config.toml
d_model = 256
n_head = 4
vocab_size = 2048
activation = "swiglu"
norm_place = "pre"
norm_eps = 1e-05
qk_norm = false
init_std_down = 0.0584
weight_decay = 0.0
lr_head = 0.0102
schedule = "wsd"
batch_tokens = 65536
z_loss = 1e-05
steps = 3943
MLP neurons of a small language model. Each row is named by its layer, matrix (gate and up: input weights) and neuron, and shows model dimensions 48-175. Each number is 500 + 25 x the weight over its row's rms, rounded and kept within 0 to 999. Numbers have three digits each. A neuron's up and down rows have the sign that makes its largest values positive.
After each neuron's rows, "fires on" lists the tokens most often at its 100 highest values on Wikipedia text that the model never trained on.

L2.gate295:514545472507474507479508491482496545478531539481515559507487513518499500494488511474501505516477517489532500555477511505507523558483474478518466522511485505472479503524498477496506478518491470529486463506535520495475494474535498464498465493481487538513529509498518499479456526468505508482517524521511516473510485497512482535531505529525487469521480491471492555491484500452524512521479
L2.up295:477501518498506511505432476521515442505474463500450480474507503499518498533495498505488476484552470495442474470508472494525480501481493462531489472467485536519529517507506514500500531515500482506499497514505512514546510488491508489452539474524496488518464508500483502505536452571475508495525459532496486523505508477508532459506522468497496458477477523546509486516557535515504489481521
fires on: "ide", "o", "ub", "co", "ow", "hi"

L6.gate749:478462501498484478532468500550461543511487477552484519499515458498445493466518511504514529433456517482495534499481457463465538528417490511521502510522477531490468462528508510530521547518474493478505473510505510477511508536505491488512470583519485525497508532545484530457521456497497526513523505470478506505502509501440548503489473521466497497463492573472520492519490476491527447508511
L6.up749:535524467509475461442509497506506470459533496517531514474487466451508485481494514544492528507513459468519521492532496543510539502517504483477519475506474537496524497480495461493505529529539528505516524468510492476476467505487466490468507562496506563515510498518523535528508497494531460491459507521515462457516499479500466480485532530515480527501482447484487533481528563503456482549545
fires on: " In", " in", " a", ",", " an", "\n"

L10.gate544:529464514499543477501488462482507464480498449518498469526499529527558549493478480511518513519505530490536503579518464472497514461501483488539510527480505537484468538517536490509535489490515497485482549500489462514505519522529505490511519499535537492487507468479473540468470518503470508510487529496484482509508501472514498477522512550507543515455466497501507479475510511504495488484508
L10.up544:501540455471494513474527499523510483476440485497490525447522473488513509477522527490496497485518513509534522517494501461483522502516469478491456522530529511496514514499515490465536477483491517435519470492507457501448483461495503481510481487490491552505506493519526512532510548480482547537501511471495506512492502492536525483488507449531555490484453481472512529524459540510478527491505
fires on: "ver", "li", "ri", "al", "vi", "gre"

L2.gate296:482508490451529541485523437506515496546525468449493493487489507509488496521528510509474493554487516525544555520526506484529521462482486541501539510512528533508512517527474505486474491498503551517501483502470469457472517531437465468484499538466462488518499503510490497505514519548508501516491488511494513514506516423483543497502475483520511471476528505499520518491498494481511520531496
L2.up296:505531517550477501516517450493533499488535523518513559584472490483501485498515471475496492479503495527474499513491550494537465503461459494514514475459486492538487541496522549455531482479506517503537458533481503479467492504481531495486456512503542495485490544504469526481519498525523499485502493520498514520537507544466510487477515480451470534545469486530513472478557491495491482471471
fires on: "th", "nd", "rd", "st"

L4.gate829:513538497508527520530522504512499484550529530468521505523487500476523519501505502567501507524552501555534509495521507505463494505538457514512504466496503523521525543492473543488484473516535503475509498509476511498482493573500532489511534498484520475501503544506499474468550500514470529475497472495525518489489559515459478525500504521564525502452472539501513484501521510546467472535542
L4.up829:530545483503504519503517473501527490517497555516510509466472540493490507485485504507531458524522486459548496502529505479529482524458461532575522461517489472486452529492518515476485485459518500487514473505467529473505522495500500514419459495453487478516528487504517541480503517500473528492510511522510545567508488445484516475488493494504505526510464513529511554532538469440533492498503
fires on: "k", "et", "m", "ch", "st", "th"

L9.gate774:533533527483542539550457502471450482527527462497475523524491484476486492525522465510493511517494494493494506524550485506550504514483536475546476504501492471463519466501515442524502508494485446533483464500525475524508491457489527479518415462489504538522488478472489495510482517478514483480470518502502492488498515539505502498489525555536523431495468507474554538491463473548514485463508
L9.up774:472527490473550485537539469487471485519487469472487512517502496453507507531558507528494498510509506478501533490498528492465505507480471506505495457495530509512469461504502481494456475516507467509496475504471522544521502550496512491522485507479518466463481508504459467494514494497515498481554475470501480512412503505507475458528515473477496495456506503517536514532510523506492503501546
fires on: " po", " Po", "po"

L9.gate665:468539503482496487493506460471506497485535538547491484492539495505497531512508471517503515475474478487472475486430526516563534515487487506533470496469487525528557519517483477496520502468484521504521482513488511468480456538516524482446510485514562499511550520488504533503515490473532466459502513495514438512471479498492492517534486466508509485491480522475511465500524491507499488473489
L9.up665:475498496496502498455466470472474515490527480525497482495514504540493515481486513502511461477492472498518470515473493457424486513524490526526500516503507490501503503462514512506556536535482535509480512497481514510512459477503533489494486475484427509512529514473505528474450500505574513438432485514553501510477485525537499534491479477508572471489505496545498483475467508511516467521570
fires on: " T", "st", "and", "cent", "ist"

L9.gate684:474525487532495462528492464503476532482488540489504489498507526503518471479534535544510468466523486456503500515492470493478478487468492460518474530534476511519506494530492494474492530540514520505504540534506521494484499478490524529473481517478536530518518482452498555483497530525476473513482501472546481512504494460501529530470498472462502494452480501432516508519483472528535458536496
L9.up684:468540520484483484484501514519471495508526480473505485500486502514504496524504548506476503557479464479500458480500486515495481465494489485508485489492487514489487489538465451496532500452503524466479487449448537475478504526497528487481479490459528525542495518473528542503505532519517495495502547480532521516468451437508481500500542475504474501503513487495495494472554507527471488470496
fires on: " M", " In", "M", "E", " in", "C"

L6.gate473:487486495459506512484513495522500516513524526457504516507538516525529478502513479494503529519505493487484500468442492487536456507452514500518513513482488498520486515542560532533485476551505503477506551521517525518523501503475509485520459491464500547505463455486481481463537495505490531482531495535526495498514536476479498525518454515484525454465485506512515487512510485499521500493525
L6.up473:555488499477494463475473439502522492527489502471466546443497474491490484446460475492497477451483470492482516505493515493511483521466460503478521545498513509503538540480495524506503541524477490498482511474466507533516481554482480526550535466474536478557492509457493494503505485541477499499495487479506463503489492489517463492523486521508534521514527451508506489508535480500530524501490
fires on: " do", " years", "-", " year", "i", "do"

L9.gate334:529491478446554471546525519491499489516528495475516523472495500471524479506538491448552518479489502446552506501502490504491481509459501526496536531487515492530543463488535478520497505508539492521528501495529492478538532486509507505506500484468479517550500499475471541550471527499479461490527474504505509507483494493441493431471498523484481508488480479525524539519460510506516448513481
L9.up334:532475492506535485500496492521495538518544467475510488490458526492516471527516536454491481475474502502472529544511534457472500509474490490469485493517506495491515489467505456510490523496481474481511487506503502530490454507490486483515504439494495512510470557504507488475491517510503472525478500500495471530463538484496476499538479469480483523478478483475514516466490518535530522486534
fires on: " Ch", " Po", " po", "ut"